MLP neurons of a small language model. Each row is named by its layer, matrix (up: input weights; down: output weights) and neuron, and shows model dimensions 0-191. Each number is 128 + 24 x the weight over its row's rms, rounded and kept within 0 to 255. Numbers have three digits each.
After each neuron's rows, "fires after" lists the tokens most often just before its 100 highest values on Wikipedia text that the model never trained on. A number after a token or word is its count.

L11.up179:114120149101130151096136127113134152141129129123129077134169099137108133146130156119064113120151139133123153120170152167120141163147140081129163140120132150061123123085156128107145111111173159160123135129122109112166131168123111128096127133095094187190144092146094170102143123114138117114104115128087123126144098149145108156124157148177118135128120156102119103123139160138127157090156130095125134126143120123125106121133126115107153129137107103106137165113102136115081110108167138152165112112120149064150143146118109087148129122131110130082077110134143079161124163155144138145
L11.down179:118147125157162132113116143104160161089124110127122126100107133129113112114155147144103094142119107117140130161148129150120102163122114112106162155123094139175145131128139117141133107132116090116117103132149135141109165131113146110119144110093164129210108140142130111139124071108145108145119128123073153129092133120128118146146079151137134152136115131129178155144088151094172085170146153090137124112140146151140051081110130122085130105094104084122105130130180132135156160190114083135106126105143116164137120119123108145123148129110164143107132114155118121097139151135157157091
fires after: "n" 24, "d" 20, "ed" 17, "x" 17, " in" 7, "f" 6

L5.up443:137102156141114125097131110146157093130156157110119093179141136098172140122125160119156127114130114134127142102125121077110140113136136157146135133179086056151131123113139127131102175117111112073112135164136126116178110155163107156155127131128136162137131117109143139152146135107162073124138096152123168130138146153131126154092102128136140122094127114131112094186094135134155167141155153127184159134064154111176117110092143149157113124120133133121156095134119140128129118144144092119151155155110151112115084118095107151134175135118132161118120135136173153153101134136140118093
L5.down443:100153110155149117128138085129130135092069139107108103124161075125096141124122086100165158116149102144138163121098131172094131126107163125145107141100111134124104127113142148195122119166136175113142145126143124150131121196125105119187120133094095150116136154096134111159145123102138121121116141117176158143155144122127135110133135167152120145114134086112141153123142075115140144112102154119136145148141148167175151103135138123131113121132100142106113134061118092125100079147161167098115112108151163141154077134105122129127135123167107095150142159139108106131130114098123150116
fires after: " |" 60, " medal" 10, ";" 8

L11.up243:107133123140098141192137078112115166112111123113100165167126091124075115075165142124105129100148130125110144101105170164086143189134152143142105131129163134119104137101115141147129095116114143136153154086100111148093122161115140122131108138139089112152102087125116138116105135119107165144117128103125113124137147135130113156133177115145130121160121126125106125157128131141162140147130100139115073143090085119155089117116160098120123128097124142150134187136140134093132141079158136096155144145079177098111136139139103150162127161129086112091111134133112095153144157155127146146
L11.down243:125118128131166109127160154057142144115173064151165138089124121122179138139098181129106122131112058116127122133081128129158110079118120144108148107107139168161101102118161110128122120140149126183120167147137110128107153113131147130130135115146108131120138136154086143111130139137131149092157143141134070087143148116109086093159112150097108169132106095138169138119138141126142111176160118126160134143162147086122115101160106140129144153155103112120092128135108099178119144137107136103112131144121138145120144133096091102123122125085133161138135123137108125103113136169164150134
fires after: "ec" 18, "on" 8, "ut" 8, "pen" 6, "ce" 5, "ci" 5

L13.up223:131126094102158174092126141136086130088156132121138115147150094115150131147140103144124124137148189129091171117116113100142110133134135105130112122101127124104123112118125145122122139141174095120124132123128116122112057107105090155063144124114095131105128124143131134093128174145094141126125107095122134133157130182163130147163113159090122144129169154141100123092124121146150108080147153124140157161129143150052139087131106108148134165110084165096118116141115147116136141120111129149134141135141082138120149164100112168120131143148157169148134111110129152158145055136143106124
L13.down223:116161125121131119187115169141130113158111114147156136111119097179132126170097157170110100129128095123132088123117154137148099126124151113111135123126109136127123106155165115180145104098111121140138128139129089134110109113120145103145165143159146139122128138115147128109156133105127064124176161170104106125148121104101105098085126153111114132156094111139125099146192131113090114159115154141122103139168131106135102121143130104090173158132140118131119132098166097189120161161136118098126077142160112159146121123151145133142148099083105126083090100089103130106151145111152114103
fires after: " E" 29, " K" 21, " Ca" 5, "-" 5, " Jo" 4

L8.up598:123079110104153141150139087148136136121108073074105126143155106171099135086154113128141127158152146123116187130117159113125129166141124108135101113108117124127097097120125107116130121133069109169134159120122109137113079097096119099109126104139122136107128121141129135115114161158130084132131099136117093125136142135119088112110141136133130162122132105141112100114148153120155087131126132134111177127113113141124175147072143097091130121107134148107166114138127182104085107101161151140180135160191111086122172178110142126138099154121119137101171117121103129121125118094116165140
L8.down598:124144140128131098065165132163110152140125160081140106118129043081110109143174136120111139160120144129113103073110123135131115132125128155128092135088126166111120141155152128161072132094152113161109151109140146090131122159110149149110133131102163105108094151111119165128127155105139159119138140102119139103116113082123161164100129157112135170108122141112100143152149121127084169142131138105150138131166132177093115098151184161124121095115120105126165122090151133105118174123177154120136133122090139138128119124136144148136126149111109130123133127140133107138175091131141136093
fires after: " " 54, " in" 7, " Al" 4

L11.up310:140116107126146122153144160144150145106157125136089158131144089128109116125151172097151157124140073123092129142121133143137099105127161153120134119149103107153102162134123137135099139154136098136120129103126132164111143154119127103090113159120150123107058138142112116139162142157147127172111133128112102125131143152134125136113136071078134123117159147097133150127142118064177122164125101096116114154094106159170111129148127109140107113047120127165112166139157135099132138142105144083144126171137141136104132133101120156161151129160120115060147155126088133145167113111130078141
L11.down310:150133168119143145123149117118152108114097121115146150115107127123158165149169152104150117113122140167136145092121119156143125160131116090143097112099133136126101123108162106089162121115108166134089170161109096104146113098130125161153116105118123132125161127148163144140126150135116180080176126152126113143128190130111090120133076146116173137124117094129141153096140131129121107127154152138114150127108165090142148155102132127092185156155093126093150125165090152124088158124167160117131136141121136118131084123086139097069099144117170113132109139133121103086124094156098110131
fires after: "c" 42, "ci" 8, "op" 7, "p" 6, "ec" 6, "app" 4

L8.up743:152093098081158142131103141133138125134111067109139100144103119099124124105136160093110123106190145139119146124150149111099164193137157174159168120112142111143095119102110160113143124146104094147110117128099089125150099105110106127104120128116114118088168149149175130137134119110140109128127106100111111115145165113140135142123110135085147163136111136157106136124078170079139133116144123107149100179137093088133156103147153119107134115144147138125149107111140144132131101116115140107143115139112097132090137145125157154170069192114100151105150119155115142101156102117100164113
L8.down743:117121150125148168083158159125151128150146157133085087131157129159136129109124078125121115150156113136098108132096143127169090165113132139141167116095139167129137146084139118129149131179088124100122147117111119132132120101127121171100128129107131147113138109153122139139089102120113094111102159149093123117160123104109135133155142094139098164168114130090138094140122127120165120113128126128126150140139122161154168152127150093099121149081136133082159102136168097129101145132195125091095144148093069116137103114127108105163126144167109113153128157149122141150146105122138169064
fires after: "A" 27, " Al" 9, " San" 9, " Ar" 6, "C" 6, " An" 5

L12.up151:173165161143139097158115153121100163111175090094122124177113109139066135085162155138153163106143146121115161100094137104096110158147149123171110154113128156114133184115124106120166094137135121166136132105101148151099153134109131118119113100102103081117123133123119142110119128130091148133124156089124108106138144158184113145133125130126088112147117091126122130116148147138142135103151146136122097159129095115124154088128099154106143124094149134163130142157115171123110097105145097106146127121126091143136113144133129153133106122106103177107135103109065080151146132158130162168
L12.down151:104094146112124121097140122099135168102091128071176103105101149129136144117156114151100182138134101130105118121125114167161118147145127138101129146167130189128139124105149137094112121132141169131153120138134108109102157103129070119122141087135120105157110150197133121121157110109103090172165108102130131118092085160132081116144124103118177103112097138153152134183131141128163138114135133094146102159130119126119123119091103131124154163127140151118169154143118129163146124160091139109181114111130104074121120121106134148120139112134151132157143123149095128130082111116143151159
fires after: "c" 27, "ec" 10, "us" 8, " of" 6, "s" 5

L8.up371:165134139097166140168130196133149130113116131105139123140105146124122124184142178155123099173152165142113131095145121086135129159151138148137166110161120121119096129112146136105135126123132122138074139158152128163163084108135109133094131157102118155113135147171146135094145171086130142102159125080141109133129151117167097151148085121052113110115120138141105132101092147108126120129149119113103134110110129135120189107131062150132126101100151096101120132146122119143121083149086142148118112121115106153139102112134126156117125104097143161137145122119100153161164095117148132125
L8.down371:147111107130120139170166126126098103122112157144113124097138106136145183116126176159134106157130151139100148138107172111108114173147157119111133132055113167155128120128127154136184117120119115094158113120114105104131137126089136112129093112111108130136101080119105177136144108152153092163134150150151134134111141143144133092140137128122119103143130099125096099168122108091098136130105144087124126165133133140179119182083173139131148169139113147107145105112120114106083170102099095120178112139076134115179101184118116143121152131126109136122131122107123132140129155125129094112
fires after: "A" 26, " Ka" 11, " K" 10, " Ca" 8, " B" 5, " Ma" 5

L5.up301:104104125132141161102087139141142128158172117101114124152131131171149097088129164137121087131083157155130161143141151136102113177115109080144141157103090120113133140121142084151114163109108111147119112150122115118114117165115082087105112113136125117132129100121116142146113141122204116127080100099093120128131125137151102130154128160089155127114117104151103116119098160102131115124164127094117133148144119104092181145126110085122115103152092104090164116153134135126106179130117148117138113132138129120154131150134133121125088145144148197108178154109159146089129132154134169156
L5.down301:130165164127108112087189137124102115152168121129158103130122159110137126122109144129129159127069104098116118140130164135127141146127146107120133119145129162025142163078111163135107146128133153128138140165119101165123149175106141165089119149117116154137091095124136129139074087132164104107113125116148138082115093121080132116128120122113117117123132129127114142160114164096174156135103163148113135131140167096107097135152175095159111149137122130115167096133136072138112141139141110124141126125134137097125143143128136160147125123148149153113119124119118148108121156165125107072
fires after: " " 67, " (" 8, "^{" 4

L8.up403:197146125111136143143119127107150117108105087142114133150106140129102112120142128135139118162138152119135138118120112109107116121130147138151123128129137120107101143095166135111130105133143114141154112106144108152159074147094140131125114126115153092128169115159121173098125122139096144132157102119123062101159146136137079147132132175060163140142135118159128128106092117152158114144158161129125107105171105126124173092152101106103105144088165151141126126152107133121166069145113107135119140098109126150086107100096126211146118111137118138146135107156105152169109127170083159120
L8.down403:134167145117111097095145131159171099121119151126132109098138157104158142105117137163118117110120122162092121181145128142131178113106130116102059103132145131152078134128094140138122110145098116135074159141139118130111137104091107105172131104098150154101152108131124099101075106140141146135111145164090122137084098138130170118097104142149093138161154118136142089158137121091165121163141115139155151148093142167111105124136117125130160111137076163112120119120114148151126135105149147175116151137152157167148062143166112112118125182129118114140119141143133121124141096128143109151
fires after: " Ma" 36, " Ca" 7, " Me" 7, " Pa" 6, "A" 6, " of" 5

L14.up229:124111116103120169125145186149139147128160147104133168167152097092088166172136123159088141124109125175113141136155086103121099161139108154145154182119121107131130130125136067128147170128148095134112137149123151111089120119141090160100090137146117100145114115144131143133090157146140132139103085129132102136136136144134136123092152153116144154141084147113150087080139192142106108118117120099158114099148124123084104103155143130151100143131114128117106142061137125129076128107148103112100150122110131112110186147140129154123121106163094120108100154117130125149116135141141129093
L14.down229:129152127140145120133147120183151091110139160121091126122138107131117117151126128114103096121125101098073159135157116109104125133146129129152127111159140142167111145103131153131135129168118085150117149120105142137163128149182127108172145169080120198156096129137138132131069166131080140124125125132130150139070119085117136121157118131177135103123116095154163075123105160094121102112112150115110143140128115116135144113107106112161122113086107122151134097129147146135124104158159132184148177130113105158131115120116154088079118110110123108164166156142110134128148099081117122137
fires after: " " 42, " S" 20, "s" 12, " the" 4

L13.up285:142120127144120148134117113142116145107105095060112102143173126113113138121129121114147124118153091159100149129143160119104162122146106091166182122120143115122100133115139144137140071120147120128116169166140105098103101141092119157127083106101094134139106129124122135172145174140109167142103082121141096135160092110135132143122161149114103118122107112135135135121135170128181098121142114142138103168167124138099187135095129082141161133155134151137096127127136170114114140081153126121118106160172136136124109188143155160129084154141133135085138104124097168112122114101140168138
L13.down285:124118167083155111145092142137114142139096158155083112140128129136137116143111126173154110123125143096158099117106148087113130144167083130092133060108159127127119121117122092095092186129131151195127109127139162160133123147160164126162156111123139122153062128142160162129085128128126114095150162132085122084126134156115129137140130121148140100149143154133154107109101126143101157161106137174135133133138089152129100108124121174087130131095155115123112145114108095131149099141109144117150132121134102110092160134120078079117112119169118120114143126141140110146113150149131174136
fires after: " " 20, " in" 13, " an" 7, " de" 6, " on" 6, "en" 5

L9.up222:135076102141160121121144169142153147129133080127112138123158085123134138098157158128131123140160128132105170123142090094126128132129139124126169111103111121137102130119145129172105144124115115121100121135143130112117127107103139116078094117103128110148097080171098166121143121144149088150096107099102106152144103144137116067145137123076128163135080135124101120121129160107130146129177132112110138152149121135092149085158125112092145134137100123115147111144140145144111123129151116144136102134178115097128168179142106148179110140149119177129152122152064119129180189120152145160
L9.down222:131132132189155145131089172144122131128127148124130112129111110084121140095156150135085160135142117140115140110088092151148164107138071095109110133132124136113108101125122162127119074138134140144132155128120119111116124092126141225123111133125153133132163130115117131121169125134096120115132149131133128114159152109120125113098135145090120149123190117114128129102114125141121151156169106123142151142144138138109120137128139133109077135137140155105147105138138103123118106109088157073140139159086094127128140137132087193161131132120129108167131127168098184092103152065100170132
fires after: " " 41, "," 14, " do" 8, "D" 5, " (" 5, " V" 4

L11.up72:153122122141107134121109165140121177122113136138093114138164094116131163131178147140042130138154156137131078100150164155110159166133085142130147134140105147054160134147151095118132118114121135127143116144119067142117179154116119081135100140089121116118097124135091172156100156142136151128107133104140102123140104125121114137125147158157150145141116100132117133115162180150126123096144138130135134113135134151136090139132161148111128133101110089139104170102106151125130140140123123111121163113094117058153116123118090092122152114151137170126127147110154121120096143150135174105
L11.down72:125118109098119101156149128145131095131135083123123166129141183117126116157121115120147096145080132100123171135151136126133080127108091085095149098149143079129139137121152120166152133136155167140137090123138139127112099118120135122077135144131128107139111160151116081133139154172080136126123157110101096121118112097166095150157145147107101134143077108162153157149146151064151147143150151151154097122116136128128129106125142112169134103112151129149088151104178134113112135133153176134127135152122107157131107137080161096090165133153163098115148128100121137136086098094130136152
fires after: "n" 14, "f" 11, " ex" 9, "p" 7, " can" 6, "d" 6

L16.up507:140099066154159137104108150126149151163125142109112159150146090167129200132120122147095102120139152153118118130113128162067151156099125147163132149132156134097096122087158118127148159119153103106132127091122133101141126163084095149124092091114126111136140158105132120142109139139166104149150154150127130116118126115098186152102115147123121124141091122111138088157164180091103116147131106059126132118151100109120127095112114135121116139080151133111126148119120190145104085119128132091163149123152126108118123117137128120161098155139161161139116165110150122124106140120127166116
L16.down507:117162128118129127127146157153132140111130107144126188094093103108103085115127132154091144101173092135121166129139131075128098174148153117099138096084183109120153122160129109121158115079138129177143174144129129145196119100132152131144148191128144136144124118096124149147093119110104140116079101138099125099158139120135125158139124137115105135161108149096105120195126116083148139099141126152111138104132111167148105146127122131126139127172130081140137133109152096110142140127119119128140129143103106125159139166101153128105117118126080110094130121177167132089120131123125130115
fires after: " " 30, " the" 20, "ed" 9, "S" 5, "ã" 4

L8.up504:146076159118145143147153191171144140135129145092148117109132121088137113168148149120120123126167175104120144072171123095144116115125144101120149177096076154131140112128118096125139144128133135103112068109108145126134096122161114107156138133108133139089116118162146126129141153126158058118123134092173170124139154160178130132131125131076091134132148154132130126119066157115117109099133153070106131128117138154081128138129094121134128128102142102150148171093132116156139130131114109128151110123108120128123107163118136143094139140156129159112134182142122142152136082136136134115
L8.down504:074111132143107097147135143145131163115091112168109147155129153134145151125169148134110120143162214129122059150155103116144138148147098146098140101147120135118137136117138094103103128127111119128168096146139135134127118137129110109113123127091137164150159128113174170096107140088131150138117132121160130198119120174135117135093165148086111116096174130120088123130101110102151130117102099111130140120145099147161120145164103109106129147116140130114119106086147136113102144098087114117108143143130108128145180091121129110110128110159093116162154137117159102157188119112143137102
fires after: " K" 17, "T" 15, "B" 14, " B" 13, "J" 5, "K" 5

L8.up726:102129095122157124129140152077136135129119130125090118116134135084176143105165126087121149142150144177114186114115157146126174157110139143131114138109095120134137148093112121177135131148137113129150110103127121136093096111115120176134128098150139133108140137147108130108160145150105130130123123145159101138166131126125070147118136121049114136151151172091138117135143129115174127101103140118134122120154073132104134118100152129136136119084145092147162135130098125129169146160158124114171143109126115132059125124126149100124091108153120106087127162143103116138135158136154093202
L8.down726:146130108156141160116108132137154128125135077128140150144126111108157101129128164105100173140127110085146145123145121094141145144148095137113066107100157127202102164137149106084123140137119119100141160132124141164125123087127176131075128128132059162136125129124124159132135123142115135125130169144177119104120117130107120114122154113154147204060102103136117157107115138114138108132127143129151149128122126096107117105148144099111119146157137139102149115152106128123092141108132176132128174105155119108150102118151119087156133089133123139157154082089123123109096103143142136172
fires after: "s" 58, "c" 10, " Republic" 7, "est" 4, "S" 4

L4.up214:132113122128116161120183131112119137149129120087104111176131132119150175109132128120093111106154128103138118161117154123125148095135176141141102127160164149152103129096138168099106145148088123087116118137079125126114103124119098100131125119126132137071122165144144142157115104108137123124162105116120155101127152100147162159118144110143155139102130188102074123178094093138170138123120112093142154108108129105146127147127124111122180099093133134148130133082099139122172109104145121164145126139104127160130091075136136148119141182151160170093120164109146140125104156170114144118
L4.down214:097140113082129126147141149136111132137121184139088106141158172098147128100124110140189167136151133108118100112114146116136099102120118140139124143102146138143166141155116091175147119126145163121121147154133157138123104121147150168118094167112134110144151083111134131159110157109151130098131132140166156153168161116118112159081127140120075176141090141151131121146145116110152106118093129137152128103131152157138144138100111169144162132131082111092109105122151144122132137160121196109083101127098121139152125123121111100121082137113106096137104119126191111100123108128107068133
fires after: " |" 58

L11.up320:166139113172111131141175132097131137125150118108065179155116096167139151097156105128146141095134106160107115119102111161118092118094147150156109125121144134116144156153125141126133127130110071147117118137143141149117091085109116068107115158109150100101090142144160147118128108139102125164151119098144114110136155144125114155119105096097139142153110158128119157120117140111094110125133110123088110160120091162145134065133116115095099119083129164125106100133150156095129175158113110108147093122110118137123157133135120175161150182120147170114172111117138138160135089099132112149
L11.down320:162123160091102146166131111140106145074109126173160099114148143136159121144119143124130109153128100101108162155120125085070080088145075108081154096159132125148125105115158120116092133114149159141118140135146143121147147114102170105146142091110148100167113150155137090083097143144151134091183148139136097069113153100148103127148131147106091119106143091135141136129132120147134132125133161136134134135137151152096148146133096124130182175106145161125118082127128109156114168141133148137104149152143141130112139106096136139138107106144125053138107108154137110123145132144143133137
fires after: "ci" 16, "op" 13, "ko" 9, "ca" 8, "c" 6, "gg" 5

L11.up148:112116077100155130094150121097150151131126127120131102124134145153123147135147119081139136132124145150110141151133140141146146119140065104148136156143133133069102143097139080150126107150191136145126103157110144143093112182126118119138133096135137184201138142140122123110172126135101105145144088148115101114119088114156070125130131164103094156135125119152127120076142148128142165168126124142097123102154094119123138146180127123131132147114106121142182141084090151121159125118092113117132115161157107121116127116140160126148133129146091119159117141090131095167153097090154135130
L11.down148:165110130113107163135141126164100136148114102135120103147136171112187129161100138152110085103126138106101136120087115142134119116166148162126125140097115126143137117077127150133138168142155146131135128146128100144143168172128133147087137119127149106112116085125155092180141132151132105113083091099212144100101136089118107162090131100135135151095140148118098140118118109112107115103151113138175151110131154121105163103150071110131119122124157120082163141135133076106116151109149144119139175107119087131112158122117095150151128120117122137141170092142123166108101127154145119140
fires after: "s" 50, "us" 15, "ur" 7, "est" 4, "x" 4

L11.up705:089148151147116148120120137094109150105123103124092113156137111134110103151144107153122125147131143159109104129133183112131113131110122079165108156118159128127160181108149151109121109159160084144145072102082060124143137109124133118121124153111137155093098112134147146125154120122133182158132145109115120110174152124176150126124131110102106115142142133123136114087151114069143171145124154108086125184128094125113153104115133106129118082120118122115122128124148184138128105171136098133120129115104114110126142133103124157147128111128081139127132094074120142179151142146123188101
L11.down705:153153089145064067146109145112168130144139101141128129098133129151116085184139157089134104116133142115147118148153161157150132143125118119124130132127100134147099147103089119153133116123087123173092142120139154104177135110137110124106162111144138072154120163130134095100116121166118102125152112170120098158137157155110153162149088118185120158107123134133123131129126099165119125138133107094125111091143116124163105152179148137123099109121180123099127151107145149159143111107156112076077128152145158131128134115155093107151160112127141111092101120169145115110102147117140110129
fires after: " a" 19, " pro" 14, "ea" 8, "a" 7, "ba" 6

L4.up500:101121140137142156128093116108117199140120075111105093136130146141138108114152171125122143102205123106099136149149140160155139135137122147118162126154129143147132148103139108115179086143099095101117104132100101123116116129108117109149153064150141141086097135161144144160121118149143144116105133097113127119127174114151108139109138107100121145142125161150106133100092136115143133121089124084163186088090132151103141103133105127127131110132119072130124101156113118159169139137138106137149122132090112146166135129115145129137188092149129127120122110132114181168165109158156142112
L4.down500:136135137125098153096123147182183125090144146145126115137118157123143105098092122109160127140154165125081133108141121124109142132138100135098100143113121130153146142112120142159119099110137157140153140123120133108141146084164106104095118128140139096173133132120106112162119090070123127160112112128105152111138095162123122151086125176170127138108111115098133116125114187114163138156106134161115134120111147106050141169130132114133104131130130082131088125182110105121162128142116147153149121096156123159108151088137151086148121111125150135183183096127138131087141096135126126096
fires after: " |" 42, " " 11, " 0" 9, " P" 4

L13.up618:151158139160127138145131181124143151149176105116093149137136157129085089101151143112130139101118153150121137140125162122107139156108134110178137168152118069144120144127109148145151148128138148151122121123092077141102144147120115130175122116149116126111093142148106143104133133125137161116149153151143134152129156115160105098138125151068090126151107122129118135093111088119188137135112102115122105159170106116140160110133128095117141108090136151112121101108097145096160094141130101117148131117112080160096135145123121142149098080159097121156107122102051099168132101133131175110
L13.down618:114110140120100121150122136157133139134107121117118121122102142157163108131151124099125117108145114126091136132078140151142160135074174137125131084126129131140121164117163066183084096143103129131132122166096120141138153174152157134105104151123137107152093146114119080134163132135124131141125178091090130138110141118127141088155140156151121120114109153122126109114115156142166130176133108108078146158151122121156137150110081124132196134127139138079162096098137140142152121155138083161103122145140101135097141097158141115117085159133189126125141097134154097130103114154125105096
fires after: "ba" 17, " Pa" 14, " a" 9, " pa" 9, "s" 7, "c" 6

L5.up194:116129133143103132158158081133101121167119122083114112130128127101120148129112147142115163116149098068135128128143143144123111126128171150147123105114134101082096127115159203180149132126123154088108081118135104129162101184129119133153142152120157146110176127109154163109099063109122118148175158126136154134125172144130128147113160118149096141107108156128092134178065163139151129125130111145123133100122101132167120150111163125134129130128166122116107139139134144116100064112152114110131132137128102123125106147108130127132099151162151181109113138152171119149111139125112166122
L5.down194:132118123093108101167175113129128102106104109128131079156143142127159146069157082108173099105141105115122063135136159111143109120149116150134133106148156136176131072088141161164108150146101143117164135142158130141102143128091130105122123130136074110108137127095140155133121149146173129132088143153135129160147138098119144130113107140170080131105126124134106135166158192127128103107131157086140121138078178115126144168132151160145115155134142130179119122141140142143133121097132101095114127117099163159134129141076134133102126150138105105149114123137126133117163090127107151132
fires after: " |" 59, ";" 5

L9.up252:141114108093173139114155167127092133104165088163129107150126139127131107156135127140097132139119163154113120132180076104117122136132137131150163150134108137150105111121150101130148163125161094118109120131154126143164096100129098126093111109124133128081116146175143102114137134112156109137133075112116085081162126129168101152109124134071104139131125138104157140081102128098124120125164095106102148094165152151097127143134091091123161134104114099106112141153130124118154112161095176147153130159106113124117089103118136191161137110120122183121165140127101143157125133113128163102
L9.down252:131148091109098145156106164123151106115099108151143122127103090156163122151120163142134123182125124088156159122111183144132127130128127146099139102102113153151167152122107160122150111113118098125105152106116150113175148102158127089159107155116147138165110069135127171108139158143131111148154161144078144179110185135124110082130124114143152159120147103093135143164131115102134106148117095134123099126127189116113096134093146121104126119113146110108132147106107142092106130113101122134135156114116145078129137127114124122117088131122149140079151117106107164108136091153196113133
fires after: " G" 14, " L" 12, " Ca" 11, " Ka" 10, " E" 8

L8.up724:172106140116130136136155188127105159114147101114133125144143142147118125156123126141117132138108173120111087103157091123170158150107103142162117119143160110094155118143104107113129130136121119126136117133145109150133117104117138148127124128122100100114114086160115120122125148095147168112153125098117099135153113141161116122069120149055138113089155159112109101122124151132145149108188090149127169110150136131064157113098104089166178131129110086137091130158107119133118100118081158156122151165121125117129064114150130145137122111120112158135141103106127150151121147151135188092
L8.down724:091105157149135169115130129137147125110139135162113172136157114135131094128140160134125130105145131129117169126119167125128114142119143112093111096109102074141109147118122113113143164109134130091131121117085131139147143104126105122183116100081142124138137087143103109150140127153138102117140160186100123154130114122124122112130105118156092149157113102121165151149152072131152095154113149090158130166093119079168172083112129109101151153088106132117159140077146134117158125096118132162136106132087151127108135106096099140112128098134150087141128136185138112146196156119157128148
fires after: "M" 36, " Ma" 29, " Mi" 12, "A" 6, " ma" 6, " A" 5

L9.up302:162172142139107123131163115116107145157151122105083144165178157100114108169147100150061120132144135133134103109138185113132138109153162102161112113140146157078145131117142150094116128138132157127113113119141107109197133132098108110140087164094108161169127104115092154135124166126110148151101155119113141183142131132113128097083131137157104123097136139124109118162107156158100129106123101162141141135107108152162116129122149139123141108088111156148134134159144151158127090119104108119107139062143138095163084156122120149117112140116121127115117129151171124152130137150096144092
L9.down302:118099116064100124122140122116164145115109100132138179078093114128156120118119170118166172127126099166132135126094105129132155153115119153108113152149112117206130090126144122140149088138168087150142114178103131146132135082094144072133136108155120140139116159177134069099120126161125092135143155138099101098099117113109142115142109160121131169108134100119159133126106090093154094127168118101150130118156120101080126094122161127147165144150150115129114140114166128143137155162138125141172128134151128145114130123136150115111130107149129129136140103094085122128138114112159148148
fires after: "f" 35, "ing" 11, "ma" 8, "d" 4, "ate" 4

L11.up340:164150121151148163151117169138150160116176146089114119110161093144104147137150133110091128119157114149141117136158145172106141149129155117161154164154162129114132137127131079200143150114130143174144102126081112156114122156111100125125129170134106109104131142125092140092107128128113114137116106113136128118129121126165114180117154121083112093132139141115163114140133126114164132100091130135089124131087065152137130126144142156121114139062139106158172124113099183097155129113132121148129110122080128147085128110134131142136082137162125089102140133119105146143128116145078103146
L11.down340:144167142099125138158142096119121103091158135122148135110123115095154142148135148154079146099078078127158159148115193128122118088127160103100134140123144102143124157136109107115111155157130135103128085132114139137113181146131143082108161173161102136115118172137137120106098136150121115114142135171122108121122078093144167128133090117106140190129084149133154125167163137137118129162133118109108128159147172115108101105125105134140142121142155101115133105092173113143110153115138155110089168130181116143121127117147089114110111123153146136115107097133097133106096148159083114111
fires after: "s" 63, "c" 17, " S" 4

L13.up590:171119114123158175146171175166111130118131098107114105167137094123142166111117096071109143145131143159138129091132134098147157139147139144120105139132137109117098133114124129159130093154110123119122149118124102126132119104092107098144119123146127100143138166151103205103149138139115122121147127123127111147110148157132101168137148151125079107103120135086122088109130127095148073140135149142094158137138141161115142117135150106161109128114128140068176162102106132169145112118156115079164110105160173101148144161109128127147099164143119126107148122173115103140178094118154141152
L13.down590:117155177114145101122163069131144118149098144140155124137156130125137143149131083126128099117159124153130107150093075141166165104074122160107102107135131129103182149192155103119110131129088136118115120079127150125106146152144156130090124101092110159087111086150088121106099145102120112164092126154136120189101142110121131118142133159133124126131113121136122167139094124152124108152130136132143135143100162102151099116144130110127111108143145152142152100185150101159125114144141166173122087114150126132100180075130110125115154128101159165135131124125145124114100123110110124128
fires after: "\n" 40, "\"" 11, ")" 9, "s" 8, " " 6

L17.up755:133083151121158124157126119091153142177130117147134127147109141096073149127146123125179133128109137157133158119116154117077131112155082118161158135120134137135138142099126145136139094097137065150129109086131118122110139153109103118137136138132088129149136173122132169126133176133170155148121092162090142135118150155112162141082128097107095132103108119126115142087122141149116139106167105099107117142172128158107113095080121089125119120141115156108146111100116098164069132184139134131125132138107125123137121148086125145171090134155127159105102156094143121128140108140114186153
L17.down755:127175146160126153075117114127115144138111114138186099125147110116079101147122165096102163143133136089114155140127092138102109158134124130108113059138152174141118132114113135117126141098140124123142121152112119125168166109145165152142136097107104083148115100133123143119113168094106176137145091116111123115119137125161109167145129140121101184149138141125162138158132130109136070168128152083112123142122123129136129117139140138115125140124184107118123174133121092101120138117171106117144112146092126098171123188125100102108142130139142094139130068160128162121085116143136147102
fires after: " the" 22, " de" 13, "li" 6, "The" 6, " " 6, "ar" 5

L4.up435:141135113143137160153101119123151143145112110133089129092135125139157154115115146111092134094113118117105140117121133121108161116144161155141089158132126093123141165105137158102124122121124190112110110106114140133119106132111095117111141119126137092113126108127116162156144160103109140148159152068150136119103192172131129128131195120137118200086136147124104114152142163114175082098106158154150126087172098119093111118130170135129165100148159131087112137129121130183120113131147167109152149129104128167140117148139124129127129144191132120084111156152146120126137162157146140101
L4.down435:134083172150112073113148128138134132116134079102117121154150143138161122101124180128145106118147141134114112142126128136092159090155139117137119173123109103131130139082117092142171134133150134092153139133121096118103146103127126118125111095125072080175149100081120136127125158099130135170124135145131149081114160134110152121116133163161104119097123200114127150152119141101150120070098157128098126134158120129126093149110133160105159146158161139115146115082112120138171126186162105117141163118098109156138155166081125124145103143118131106102122137115100144135117143130111149100
fires after: " |" 63, " " 25